config.toml
num_hidden_layers = 11
hidden_size = 256
num_attention_heads = 4
num_key_value_heads = 4
head_dim = 64
intermediate_size = 704
vocab_size = 4089
hidden_act = "geglu"
norm = "rmsnorm"
norm_place = "pre"
norm_eps = 1e-05
positions = "rope"
rope_theta = 10000.0
rope_fraction = 0.25
qk_norm = false
attn_scale = 0.125
bias = "none"
tie_word_embeddings = true
parallel_block = false
init = "uniform"
init_std_qkv = 0.0398
init_std_o = 0.0
init_std_up = 0.0398
init_std_down = 0.0
optimizer = "adam_variant"
learning_rate = 0.00142
beta1 = 0.9
beta2 = 0.99
weight_decay = 0.14
lr_head = 0.00861
max_grad_norm = 2.0
warmup_steps = 515
schedule = "wsd"
decay_fraction = 0.931
decay_shape = "linear"
final_lr_fraction = 0.05
batch_tokens = 65536
max_seq_len = 512
doc_mask = true
train_tokens = 530700000
max_steps = 8098
dataset = "wikipedia_en"
MLP neurons of a small language model. Each row is named by its layer, matrix (gate and up: input weights) and neuron, and shows model dimensions 16-207. Each number is 500 + 25 x the weight over its row's rms, rounded and kept within 0 to 999. Numbers have three digits each. A neuron's up and down rows have the sign that makes its largest values positive.
Before each neuron's rows, "fires after" lists the tokens most often just before its 100 highest values on Wikipedia text that the model never trained on.

fires after: " O", " F", " H", "F", " h", "und"
L5.gate83:514484483448524522560519510522494508523494529497489510503488515506537529555458529479498488472498522550530449481460483469503505502487531485509508490501499506500513495471461480500473482487543524491491518557521494518502498515504513477472525557470574535488520494559531483478491494465513558493480485483500554525497491509460489508510533483477496533479523453512463509502494489506494498468494495525521505488521495483514488449490533499548442503500519526532485493436502505499468525480539559528519533507503527474489465534483510540474520531503544441502477478465526492487466519490484477470
L5.up83:544525480526469507472470492512483479508530478540478456519537509532494501523515513519460527445486548500506510475457521553524468508492488495517485501465501510515569513484497471449493529471511511481488500499505522489493502479494523471535496504526490547490513506495479528500498479460520511516495447472505520503513498513517531497496507479490497498534510521467455494517494503533496519465460514521562482475513498501504505501486506515479484465476507479462482513480521483475466492493530515528500507447423467544482521478500482484462472476514479538506481521487524446497450460461479521471

fires after: " A", " G", " Ch", " V", "A", " P"
L7.gate371:533492496521493502446513474520528491509496506518517521493459507553522518487472508504524522471472501511563489494485508484512505463497531471474445498498475486508505519538507536482510471500504507485533465513518510518494501488504475496463452510507506507499502496519482548488548495502465475494459513499513542508499535491507490497444497485501496565508536535518549507483511499476529486487480533458534456531517490504524513490447488460487521513547505477499498531445500512458493486480504549499480525527528464498512496495518493497510493481499490477516459434489491453490506477517475473484
L7.up371:500486493515513525459485524528524444455510518456466493507505495510499466529516527507496519487489522529511492519466517505517543471484466507488490498502496538517477528490549489457517451466475488539497482511545510475482502516487489486492459452522472520500456466535523504488518510522496517496497484487546518476493540452530474484488463498484483519532521526508507545488485469458511511492479488507498464484529519515486528474489509496494466525507482514495501530475526496497461523491505542478526491541519483477517503488546479471528491481520447517460484475519474506470503504520454494462

fires after: "20", "19", "18", " In"
L7.gate240:474514459509531466530480464520473474518512494526551539455496490472472528504486486487474532485467460524549480501505473473469541501526469467474524532513498485487525530533523481502557542494565510505494509487497543516493513478531450533503483476520534515526498475467505519465518515485505499508517499457542504506509534495498484538481533493483494471491520458494491461539501488498511447480487512482465526497499517498499524488522468470488511482499494508475476544490477433523482516524497485504487499484514508540481520497520524524473476517479509484548469506498470531529512507501534510535
L7.up240:525563521479499465481477521483516475486498490525463447480522507527506491545496483496472504485483526468489501476541494534504487487519502549516519528532505518518506517492518493486487490468504509529518485476502532535459506529445506453500495478500530468531496503503496500524529456504509512513488490502534490504490491455498467532550494541492481440505478519484509484436499520504499504503501490501535474512529493504482514521532464468464462499492492493469503473527521484509496530490494477495512457490495465472515498504453505476527521535548511497473441457482527523484488492507496487495

fires after: " L", " l", " R"
L5.gate323:523487486519482528477491511531507465521534522503485469494539525497564504546481506482489476499522504506511475488518503517515528516556469464510528458470510518516483527491500489457529514467479483497480500469491478520510496544482504480525486490460504504548525496497509520491456487501501477484479491471532524506513517519535450492474483483448510482471522495436510495458466546481526459473511474519470564494515524504482520513538502480494480505536464493464494521522449499525476501502509520521516426522498533523542500517486520516470510516519477540510495503467488442509495486461532504477
L5.up323:531505508459495491517507543511539504524482486542519499492497439461505463508472517539529504525485510492511521448510496514517454491513470531529528543480548499524536494515541509484529479513507554495507524495489473478492469492500508509537507462550496478459546502462462489499493493479536526505472489516489521506518481473485493536511523523534550491546524504517496520507464481534497484492467521511455499519503473489475537529451512483503495532520492535517472469529495502495536515491527499483483520529522493534471469479482511483437502511523523464501540514498484525480450482470508470528

fires after: " ", ".", " (", ")", " place", ")\n"
L7.gate519:504480507529464512526514460533503484524502528532498497462512497523505494483498496487460485531580495509510545475491480452448492533527561490486489491484531445506524473524534466487536512443486483510457490508510524504498469542454523483503475465510474465476510510558518472470496497500458493495528519510459520525447511489467480496480511488545473499511484475495532475469524524512510491474527501528477496510473473464489527528503489542507474469530517494516503483488504511483504458491512547536513455547496523533505515480516538483552460554518478479450491494495501450473509526504518514514
L7.up519:496529538506525548509537470498488514531479482490567519510528505486521562527530478509514479513477478538458481464452513508483473546478491492483511521542529455501521534540502495490478494537462486489451510468464507497473481520472443473484500510485520498491550516523527500494511486506472513525524497511516554506502491479474495505523542468527545525476540494511478480512466491466510503485521465500461476500497507509555552514534494518478458469483514478524493501440518502516467479482488508539494498503502536468504502485471508490509477499503499480474517524468455467535523484480495482486

fires after: " (", " \"", "P", " '"
L3.gate541:521510500565579490504469482501507526497511461467509520513473492494503506516478501522501506502513526538515521516532487512538502498482510496472508500511504506514465456434484498467489492484506498529501542474512464473475561500525520493465498490495503450516518517482497476456508507508509500525512499510485491507501499492498501520519464529547507492490475508488470510478473500530491483510462472538485530502508476480498510525462459475433462465455474445490515517516543494489476457516505519496559488496463516463500508503497492490475472470486531469502553480452529533524518502473533478479
L3.up541:522442480529487483516509520540527492485482521478460496501501514500513497517515500558487496530527498497497454512481519462546487484479504504478527472534567523515493516518499479496508496491499518498489526533475461495456465506472502485499488494507484461526495501544497488472507543490522479480486501554537494497533472477481478460482449486509450510477502510548476535465541476503511503532503492476463484462522492503451523490509490520500479469468498457500548479492538513519450486457450498516541480493480484485469481541499493457519507493508493496453549459499492506471477506506546480506

fires after: " (", " \"", " '"
L3.gate301:500456478476501489525497496502486518487496480484515511483460504505475505536493472502463497550500476512524519500446515537541492530478476489493471533509536499493467478544508546511517482549455514513491508505485530486486499491528470500501479477490452516490460524505480466466520520534463515459490494518494520470486473524510451447503516502524516501494477548496502480491510488536510500477469493516471476513501514476525524476470513515477489523458531491538546423497530532491484473454503460493517507526473502528485492441521483502502515458521542469489472480452506484491512521501500489514
L3.up301:467473479508503505492552479512525485535501512497473531552477478503541466525516500514537461523497489493485514434477473510507480486462542478510474480460503476494458462461543491522506500533494497512508499502549511501485483526506522537555492504523509494486551511563500469478498536511513508550528487549477491484522511498517496508500525547490485497516472496521503522486526486489512532467519534538526477533515489522513516513508531513510515539525491438502516501486514472498461482477507484489504492496496492509500469456508459445482449481486495532496538497532499504507510485515546478507

fires after: ",", " of", " in", " B", " the", " and"
L5.gate218:482530532506494509506486471500496500526498502489478475480511486516520521497500498482506495474520507464562480510477476498509528511448519519525477499497509523513501433480466448509522504501563500531493503483493504494508501513496487485519477504509518486511530516517514517469498508437501494487479441478547517481533497560496458478502484484508490477486452441534493520457488460534501468531513499494502538458528535492457508463518511495541479482514509529539549479519478509471497468501486503492563489534445507497437493489443510539520509496499548497493527523536494445498471516538517526498
L5.up218:461505499488544476448475470514490521489489453481506472531510487506488497544539520476507483541492500529515513463524528457490533499486521476523499449507472517465531490515526477484517516543496473520470482527512516471503520532470564459491561540488503459511498518461551484496492529528524517520496487495514500537536500464485524493502483513548490515480497501526502515489445498508499502441540503565497489516512465533506495480460527523464494457502510489524502511544496503507523534501533483474465523505485539518537479554496476497498522527493520455474510474495538490472466514493454488532

fires after: " K", " k", "m"
L5.gate71:476488478526498522513497523523467516518504521456546537488499505469465482438459488492507508522534503457453471511497523484498496538521547478528512528528464484510500499510489475523503507454549494499477505474499473514464487514484520480500513495453547489509507477525520491539476532507523510461511501547526503513562523515523515492506513501479505492506533463514492494503528527469529518472491464531527511460509496519480503501481498502499511528457505453533563487494529519504506461486466550474497523496461520443465511517496491514489512473513525505484568509520499506507496529472562507543
L5.up71:529514484500499495520521500506477467494521471467475514480508512489511501516510455495481503490527522530520481490531498486512450512524496537503482475486487501500463479506469512466503519405524472501561500503484487484470518562524517496498480506528476493527487511464547466517548478504487537442500510488492477526491490499516486520501502512448484491532497510511527490529492534485506489535513530502467479526516530466546525519478508458511553547515499441535522512518518477485493471491498525492497539457510477523492503514511528509512486494513589543450536491483527488509531503478470452499

fires after: " ", "ap", "p", " rep", " comp", " ("
L5.gate196:498489474535508504485531510538492528478533519508526491484476513491557498503443520519521504506486469516519476454492520524480471481461549492547532504489527463507502488547508455489490491458502486508481476536525465490466519491536472461485480479498502469492531483471468498502542500492476510467522507470554512487504529511548503494520472495511470471498515491514510503524472531507547469530520539475479555485461494494497563456445499483505513517497471483511495532487504483535524475477466480512502481499502535495497512499552506490466500490502500479562536500499514513486500517508512518527
L5.up196:493486478522529501449489441497504455431486481484513554505490509513503500523542515516490493515556518534496523470481507483519510507487490525487515505534495479504474494525475528459489487506458491557478467512482523462496524530498475501523518462490489520516464479508480497487476493507505476528486504499445501499452514494495482481527536497461520491489520474496476526490491531489509537438509508507528489511501496462497521487522457499541485474453519474520471512483511521516503492466486477487501536476507525492500530481500423557549546529485512502474511514505525467531492507509521474489

fires after: " Sy", " R", " S", " r", " U"
L5.gate12:483486494514515526471496441472511510498511549511505481535517513526472544448467478470536500496497509455557565500485537492501504484514468514555512453443487489524514496488511510496509543494489509557498492533521459445516491517533534494500512451475527508531492534523470478498473450527510472527543513502512506491487491511491487515529525490485522544498490497450479527519510514462524522500510498476499539546511555536493453532524444507473528512479485490541531482514522483468566541504502478483513464503519502517493500508498520519497529502516458496492518487484485492499485543517481460510
L5.up12:532499503495472532519445502496504493501509505503531505485518494504452500490483520521522473501492479494472552494494484530493512492485469506501470518525478496469461507465482475547480535511493467491489519495536494482506533499450476526500492482499541535486511507492468485461478502516507532513477453540544550500502505507476471467502521518468540538495529463474533485493486485484516492482489487470459509550483470539458464483517509550485516486534445548454520509474491494524514507500495499510488493477509508513473508520501490508498553483488521495465444458482490517480502506525473518510

fires after: " m", "M", " P", " tr", " spe"
L3.gate179:451514495516520500478508509498533471475459484502515483471506545516502504540453494508498476485513577491541480529496523531482508438502491497505506516492515511531527520491478521528481509503544517490505462479556526516497527516478440475501469503508538512525544503492479518511497482459467483486526474517515496532519476495517502490487538473543476495484512463468481506533497472476468496500503460515497504500539464498491488538500444532498472480470512490511463505506541476472453479531506507482459482489498512491498555541512468499466499492511519526536456533492482543504496528448471502487
L3.up179:480482519504516530469495495479520478471520515548464477507522488530509466522458493504455530502488557462483520442515528535448508468471490502558484491474507494530470527472516532461483514535505534519491518521521530514498496496509473464531478497541489490519501481535489493533522552498487506489510513498494500504480531524518463485498477504514490513473525470490482510440510482540496541454497478517468531507455492512504508539501447511494470522481529479518473478511501500461475507504511510489482510501519473507518511475465529486529474454467503514514530532507489526431487506458489491498

fires after: " P", " p", " G", " to", " made", " of"
L5.gate290:478491511484491471477505472510529460472513491463482461533512509465531514499478480507514490518475498515483513521496488526556541480527518461485489482488499537510441503517518481488550497487498497515529506508534487478460543523529504451492495503492552479546486531515513505462517508540548509526506502481543540500538488486521473494529491472482499550512502536498495507499544521456510475454467514482497519510550512481541512489533506498465513466476492530509475508472523474469498503475511510502502562569497505556489486525504498496532536508468505489472480478510501519455469505502500473480
L5.up290:490502535506491482479515525497499509500503461478544485473514489460562501503496528535500540524512501487471500492474511456484496461485515543491473488444480477493541456491476507478461450477526518496498481491521443478484525467479505515510497495504500482563511494528488507481483539539472440466490473511495479489526490477485503461531514467564476550551490515533506469484505514511500467488514528512532507461497538489515528508503504495536447503509481498452510470483460566485485507481461485515502514531506511488487444499474477543524474489498528472535487488540513511525498531509445454502

fires after: " L", " l", " prop", "L"
L6.gate483:502514525544486513487524475484517491462469498463504519485515546460490533489494500493471511498457531494498515472518518500540478516479466568492478489483499536539509548473481545475514517479522478493503505529503493527521464507490521453508448510526515489550505533483456504480501526477491500484485492501537515527515496519538477530528518486519503521474548469524442490509473528502483524433477492537529493447494515476468483488492522516518454514477506517478512484503506490456505490495477528547537523455492476478472526513501499496491540529518504502549479508535524479520485554500488452496
L6.up483:495504467495462502489510481488529506503483520498475519505489495483478505525507522490482505509524486499482517512525490545468468529491485526494564517473500513538512496488480499503542497497471502511493495476502506475458506495490476501507509519525490451552528503498465504484493534508462424528513473478468474491512508514538505506504482511499511518538456506529493482491490510547469508453452492521478545470534472491439509504482519493519497496497465510469482510503525511474481504499536508514475505505522513489489487485485552497570461455487496431469530471488549487511448450505487516474

fires after: " m", " M", " V", "k", "m"
L5.gate99:501521505518511535442519502470497524495522529477532540498491503478529492482440483516538522499503497490450479484523530518524530547473457457488489523494502466550506518470495497479497491477493511532454518506489512444451536484509507504481492499504518476534508486543479510503516471509513433469507500492497508484541458499520509486530514476497454523494548483533523469493493512486483502528531516548456519500514463498485538523483501493476465517468506498501561447513543532542514505479501517492486485523503521496488462439452531510479540486508528480480518498478503466528478502515520489468
L5.up99:492485522522509491518547484481511479455464494541462527484502529487496477544501489503536500456488514514468498486451501512515464525476500480514509510536518447520510471519487482501465492493526456489510523541543535460470534489470543477517490501473518492499488545544454519512509481517533495473485516501474487488528544502474522477478464513491514534461485505507487484510517492494465540519537517496532543538541464498489529510492492490483484500496454508520480531503526526522507504464536532460511527484498548482540489503516515527513507495542439547514479521477521493496475508493532489516

fires after: "1", " I", " O", "oin", "e", " L"
L3.gate493:516446494459504548521490536501512446472524500518484522487488442486498459458443504492474488542506523500484501508446558500543510488488555496582511528507486541488508507519469524496492504511478526504489538475526482512515464523485473497474505510492513466510504506518518520506522526487508556517525516482440491520476521505494457486519503485509496512491518490516453531506494567474479488522508509470510463517469496494504532502497490510546487520465451539492519484470482500500507523527494519505517498513476521496491485523502460558505538521506516490508525462496482520553517488486478504522
L3.up493:531491537471481526521476499464523481490500483500525507487517504485510460478507508489510498503506517506504562533465519510529533484505530498534464480477550553478493544493515527477479506470475508482479495494485530486475474546467453464524481517479471448513493503537503494503494526502507535484538493507437489468515508514470511459492498491515536521476528490497464521487489563530463489539508511500509504510500519469473515553512499491522484522451526490465503474508475526474465504533481490485504520496475507471513477511454495513537505519493494504521466435518488529507544544490526476513

fires after: " with", " and", ",", " scored"
L5.gate230:524499514478509509489475496490495459465514469519487460475524541492482513504510496497534471484484514481515497495445482473500538483498505507452496520515538528483486503459540523523494524493506488514545451503460421506513500527495536508475522503458523472531515526465510442508498498478531473464491450520500493499492514534507461493486509502481520491475460505508522450467476489515474515483492489501515539462517550474534483496532501503503470494473505489527515485520448531467510541510475511486534498526489495512484546508465555482500511532559500454455523458475487539464524528501501519471
L5.up230:511532522475520449501537464495560516504481494502449486489490482488525482514535554501479493521497501515531470529561487497530527519530440481537526499509509572502499510483477502489458503487484551469492483537496542529508554501485516486495490491498498490504506483498479476519491526515526511554496476507447500500490487529506497512442485499502476500519563467500484506486462465493504496502531529499458478494514500511510481477505527515446550505523481479493471478483525510476489490509487507525501451513518465507505493447561531518498495505473511507456491488504511472499531486519503494488

fires after: " F", " f", " th", "se", " H"
L5.gate339:488476550503470483505504459570491466512479504490473472536483537481456502453451467501481487547479491459518516483496499518494520494460501497475524496478542504492466480477479497472478494471512506540539483512496509523506490521506507474498497502467522517489519517496453496486539502487516500477517478519472499464477523541510497475528492543498488531471464502499486464489533518482523457508481510503521447451476486494522473544493494521498487493487512522504530507494492463469489497518480497486479496524490578504479485493521554544517498490512499514459498492450493528460494551504504516522
L5.up339:487517540514510480501530458497483489529462529491449497571486507478521529520479532506460476521538523472491495511529455527466506467535468474496513508516522523544462552467483506499509473477524529428527514485521533497518516520469502496537454520494490497510531491462480531505523505510504480514499456461496471495511490441506470494476468492527486499470490466498533501461512513485525462478506485530493522519561490464501511531465506483480535486495512481517497501531503498488476514544512480538524496479474489465513492524479482483496501510495476500495526478468512532500481505507544514476

fires after: "|", " |", ".", ").", "-", ":"
L5.gate101:501488546475519468514502484537436511466493561501491541509521531472541571520518499489490512568514515478501482541536503510465482538484483523519493505502491525524503505463492524496503514456515508496519520522499499503456521494541517524487522472527503504520457545533483513495585490528492453499508499498500534524496501508515506494476486519506481478509525490517496482554462494497493506497559527523508443484495508497485498476486500543483501507516466477508530541479462486473481509511508489494544483476519512529536560523507503493489517528499499466509538477466522469476509504527490497492
L5.up101:480480489523521489498489510511471477474528472524506491464510466508489487503490512477457477515473495560486474503523561497549529502451483507472490483466517491502512510530500519544477521462488473541496512480521471506485491529494550496461468518493467495527460520481508481476507462456517510510532533541482515505530534490456478481514504522469469474469477500494511511480550511513541475493447483510476466493489492508426523458498517496524525494525514491545516450506472501501490528535484491512496475476455568500484530512498511469491489515508550528489464513475548514529551483538507502552

fires after: ",", ".S", " New", " the", " Ab"
L5.gate98:490497503512519472520498525523468539510471460447493493492504535493482460500512460517526507502471516529538508486490518527537478426484552486505464515548516536510515470484497491514545477571532477506452501484516495457501491496515526504515520509483508507471490498498518533503518466447471509488527488510501527498538458500501505482511459523568539482538470513536466516478525489499490492492481471465483481488504514447493481513491503495526521475514481484542465478501464476520507530504470501483480510501540506473510530489466504501509512503484523485486491451506480562527476547516530502532
L5.up98:483520513532496480524519485515476520510445496534520508536536459513486492464464551533483504523428509462520456498494475500531505497500499507553518486525504497451521464516509530483472470526522493486456492504516486513497512555508489454505496461514525543546525493540533496510454511496530484463506468522527541506493487491491473494494476449528518498492476506511502473479555523489496489497483494474475469500531503515523466506507502522526506480508483517495470509488488479514543490504551454519522514509486524458492504523476504493534496525503509497473537511525463558494525518562530501509

fires after: " "
L6.gate699:498467514490492486521488472484519496495472482486499525479521522528472508467489469491437521479458495550495467471462558461502512517507544546483482494467494482478513512459493491451542503479490477491462508536511537480512509515494501488548522495519499515473484505504525523512501518468556507476523494467528527520470534421497526476504520513510452509526521433530512532500484482496493532477506465486460534483516480513470518478554511486518487496522481516527470489516443520488471492506485516482527504519550493487463534532531466506492505520476469517524483449501493502479477497517506466488
L6.up699:494490482518429490538493493472540489548510486488469518494514488509478510463520474474492443481508494491521462494449479462469504495505476488487526525493535480497518526487521535481512536503479530512463462564493530487495505502460473509500531472506512495509455469541481507480519550474524492471544477483465515481483504511467477464496479479469526487499481521487520492505477462525528496505456487505512507515523538495511522449493489476513510501513498484493478530478468516482515466482489516467471504527507499454509526464543484488521531546494495524516495503518527499486507502519537506536

fires after: " ", "M", " m", " t", " f", " ev"
L3.gate319:484498475529487526510493524503497467490477464509477487500488530542541501483489477509514540453530564485479475487507526480499449529520490489511474491483506453549510466467505501508528477469473514509509489476495459511533553520515477477511508490520515469524502472527489458494494493490509449482519526505476487488509500495491470549535513534492459493503527513518479478483511530464461502515478538496502482492508461510469540530498538517499509505502512521485526502476511535491506500522481453490507507469467542509503477514421504504543495506538525450515477508502521503442494492457489501480
L3.up319:498500507474495474499510495507470444516478515486513509486493550525489501509438499516538533515503523459503495479520523480555494516420533534475500466530490476489459523502480486532547517437502484522519462512502484519496491532471510472484517524532470502533519514504497483494540480513514537507504520504486512509498485533453486508497469506485484468472509501497460506468522526527477484501486492522484450522509524469492549539476492531514543492524521473530510489504480537522525486487438488529492501487492515505477530470494533456515484446485515500505503520491509443516508507473501504507

fires after: " r", " R", " re", " pr", " Pr"
L7.gate309:497477507487523526473496514525460483522529547489529486504495492505535528487482502491456440511458504465517501537482511485508518508481462472525514491487518476482511489467484504515519483514521446503470435501480498484549479486496504489497530439482475454531518469468484515498479482480499537504494466526515520532528485543500460496478497462455546533502479535456472518510531468550516465460452460492496515503510537522483500507532527510518488493454503490488456526519499514521494464524491493506522534499530546508466505493541520535525513489509505471489503442528518515474457539470516471511
L7.up309:506521496489543480511502518515522523493511485505464476463512471463447452501469515496531528539513481536480555539504470521477486451530512448468515484477493461517496536513481518504495494524564499516465511474515547512489551521490483474512480520471498503483493535523513503515478495486506494511518518524469496528486555449466483497499486494469556498529550460476515481438485534499518530500469475494548514478503549521451490535509481498542501504479479475544493529449516469511525466484497498506510505492509483494523472530497498472523476459475490443508546495511503527471464483492485533511

fires after: " ", " m", " cont", " c", " conc", "19"
L6.gate104:489528531472536472554505454501488500527480500452497487459529488525496510553496525456502517525512490506472487506527524512477495530537492490532532471524503491496528460482512476446524482499480498509485490477467489534448520527495478489483502494538521511485504474447480529483514544478481487525496472522503482533503510547493456537523495534518513528505550471477465517523528515486508524520520510506517501516498508543515524474500500542503485501495486484489461520485485458459548500526536487521495489511513511519513460531511544493510491515502538505526554511517530496553480455498538517490
L6.up104:525515532497481454499470504501489492517478485472491493540511499518471509521529493520489544482472487510480492477471495531508490514504491507500508493536483475503492484444468519430522488476504552480491472497501504503481474487459537504527479468483487516529479489470490489460527451469475468478484514510531523497575475517480490524503538493533485520478516471489501482516498512487496511497498491442461505471483485480475493468500531495483522518514515497513468457460454567473520505487500521513491528505498516481503499482473507472525455500524550520488472529529530503445518462508472526487

fires after: " ", "-", "a", "an", " As", " Un"
L5.gate4:452481474520469454487491490462493507495474498470494519489472482520466513543490520504521516500483527490511488491483485526528466484536485442496487538487542503494516524545511515528497462495513447488490503491517474491523490458500529520476503500442469506502507486506531463487475508479505511437508537514482485510514521515484504503539495506490532535459479524531486497462521502527481510474476500476468451475478479452552519476503462492530504469530478511506529512500486494504481478437485487494481501471438553468483519515500497469478500517525497520465524552489482461493535549504505469535
L5.up4:520483524546485475504486507487503542516496470474515512469443481512514520549516543513562507498456511484453498530499501480511462511525528532449511504528487526524534489530504471502475501521457471537517491514513549517452509527476537508526576447516504475501536522513483493529478536457503504482502491487469483520522487518483508469452467485499493490537504479515447498477506506510512496509467470493454519517526508504495507509526475485518475464538471464500544513453463486500471496483532486491525488507517483517493502500510511534475490490500435494512525509468532527509480490505524498476

fires after: "20", "19", "15", "-", "11"
L6.gate184:440501453526501514463483510482498452489496484487527509475481439495477497519497482490489496522539498523509493540480471531503516518485475490450488502540517478472513488493522514481487485467507448468466496472490532528464496518523460509524472510531479537517505494489512515503511457529513524445501533448477525494505479477483470484518497449435533504495499443410528487498546463501503479527482532503495492518496511520521500476537481503507520506491518518511535479514501504516495489484486507545498498544523482498492504505490496518557517527517521529520493535524541494530484495549514484554
L6.up184:490485535513506493517481509501503469494544494523530477508462499526543492521453515546491500458485487507504502463503486489469531525498471521485530466503484468534521495547497498484469464479523546503422502492453511515503493508548549458508474477437485490501487537491522449506459514507510521525461515490493479524485481489484454492484530510500460513505564540463533477554538503530484459499533507480492525531471489498520525492526516504455493494511520503496470503539482509466532469454483492483500547494512521522519501498509492522475522523534473460468515544501516467475489535481542472500

fires after: " H", " due", " h", " des", " led", " Des"
L5.gate161:499490507471539475468503514484513510470510526461539488507499507504486558498493504489505535523481510484480520484494484507468504524504472511498420514501528490515497490463490517488525485481513536512504502552531469495489476519495537493471490533493576513543494468481556511519506456452501521499498466477535499553520491492542521512526502500476487458480489487501518451480527514531478515469458498516503481497528500531482477525503525520516508516431473498505540454498501518534491528471476534541511531527466525504480524540515521471467518469535508479488454478522492474543506484481536543489
L5.up161:517484498473497468479499495502541499500512488472503518495511499435532481519502527469520494567481514512489473520477529485469462501443490496513501536505505516498522543501545508495516534514479513513497540481499511553465527477498495480502458552502533484503510539492522499513456554512498481462501482434506490481488533500547546467494522510505517504493509486505516507476473512470495477506492465472556477529480511514452500503493477485565511467496503499502437513480530522510477483507492499475475503470485529493535529455480495520533466508530500515516511512533526519529484492548454516513

fires after: " |", " the", "20"
L7.gate191:478456490517513500531504512512507523451466492504476525492483516483446477484493503508497459520479513532505513520514518477505452530498477559495514530502524462522449469469523537504515487483461511494496538500491493527466546508506512462484506480516486496520531526529479485509496496482483512506545508472493504516486544501476514506522471495492496494531487474511544483528527513449496485478541521508500497503475514520513543509512522508512502455475464493532489480500450466535527505515507482469479498516514484474515500546535505447502484524522506496488491538543541526507509490534527508474
L7.up191:517497485513469549539487511538443519522500502532511535523480488473500513504488504531497500462501444517509476526502512508470461524475466543486513459444509512487497476511526504537506531478498435520501486479475480508480520517510488488473515518504532511516553499491495513525492501517486464528509421535569519519504499562485527528532495513534528494513516498515481505491482495515490490479495452537527492514522559487515547518472497481532490510479499462529521500510504497517484518485487465509522527491458513511489513503505506494526505551508515508507475487507540534539472495498486515502

fires after: ",", " |\n", "|---|---|---|---", " "
L6.gate383:497502522510485462466564468440481458482535494489499443489473510521489513494507520532509456534456492529517471536499499507523455519520509515503448494468468491511462469525535519508476472443481518540533520509459506484458478518510507469474484555497494481478493501477504466477484519517532479507537505516502497488533529521495536517513521492514515488514520495514492494506486505469514488466517491488502529510481477478511509503484466519466472504496444540507533522520455497523498421519514557508498544534526502515530511485492519565491534547544539501489507522531525508530478489436495454460
L6.up383:456478512520483545454547550487501538507535502503477533488484477540485483477529480489494489501527510496492482518469548518485480522470487509498456476497491498530559522495481504531531478454495525549494522497472504502500514542496542498518503511504495501475489529476539486507505575520529478510528473487503490477486471523502487465486526505494468480513529498548486515501497462503507484497525497478488500476479519498524567480528480538539468491521490495509547467576473515500463484516503511514504524478457558477503498458501539506488534535510505527536448554505539494489475485555456509464

fires after: "′", " P", " p", " G", "op", "ag"
L5.gate144:546497515486497506459524497498508471497538508519510501508546501446499528468508520468522471524482481532482443500493481453528560544512488522501508525483501533491463465529479508465494509449472514516492442479524466476530498537546476505521520537506508501504476492493482506471500504518532463502487495422493533503469470511514474485507511472478513491516557502484495525510497505487540516505518480527480508507498505423489511501530493481584482495448489473517540480478524475502495466505483511521526515492536499508492548492509487529527540495492507454471538465516467479505477503498499450497
L5.up144:475461482524507502494474538519505467474530488443512516525497514499480499494488478497472470498532491510514507519475502520515479510481499552511543490481488525501512521506465473447573495483506546489512466434544503444521486500541467493517471504498483445460538456522520490455493501540509501518502494481525492493495480503553499514517494468566511497518497483446492490511475508507497494527476517530522457487496506524503506426524518504524474484484494526474490547490471494488504531494485484508515494468509478448515492473491495554537521510542532501542501480510467483523499505448498520534

fires after: " ", " (", "–"
L3.gate483:482502496557477500483532508432488534497522491475537491481496496557530531493510503501563500515479489528519511492507496486484490462503489443517527488525504488534505505471504516487499499492486499538493490495477482502547531500490475500500478514478497482544533447454494451472475473489580470487521471505473538544538489539441535498518533527473491523488497469509459482493468496505520484503502535521465553462530509472526489511470476528532461455496487521490522488522528505496511502501484494542512459492527526472505486516495520510503484538509507496517530519486469526537445489488507490510
L3.up483:457499481539484530525556484469488567464537531515493495490502471568535507484487503539534514524498478520479498456473517440493495489517481470518511481503496482524529513523530527485473499483447508507563474500520504488505508489435462442504485525465463497529499468457482514529461492471535525537524452520467524527468516512478519501515532489512455497453463477543496488482494505505494509490483527486456547465532486487523480506471514515494478520498527507506558540507523528510500470491502506527509484529493472495537486504506494512513481503467501495513492510503528520527501455497505500487

fires after: ",", " |", ":"
L5.gate42:464511554530487517460515520507506488483516518494526503484505530510475493528495510452468483535500563515546524494492503473522520532542485477519476485536505550482457499469474499481492512500478486479488455539508512483454527510486478503494498453519503474498505471528486504501488492470457502493514499512531534488488571514500520526507480495477481478500507496527516500527531444474493517506491451551481566485514483494480533509519471477475487476501490476516501561512514471489479510530554501520497511491497500461507506514497527509516532494519478508512467486515462503517531518518488500517
L5.up42:496523510458480507491489504492559538483511497454506505488506490488468493535508454473539466519503508503554464501544474490528473501457488454497515500473467515489480473516489500496498517515457465477551502528532512507480497510476494513481493480517475519490504456472495499505476495503494542523532502496498487526522521506478505515523496478505484552540466463486511538519467485501523531522477510559490568531506492544473489468467519483487520502500510476462526542493479464534505518510555545484530523515474519505467486530483466513463509492505520525453477551526529537487514444462497535519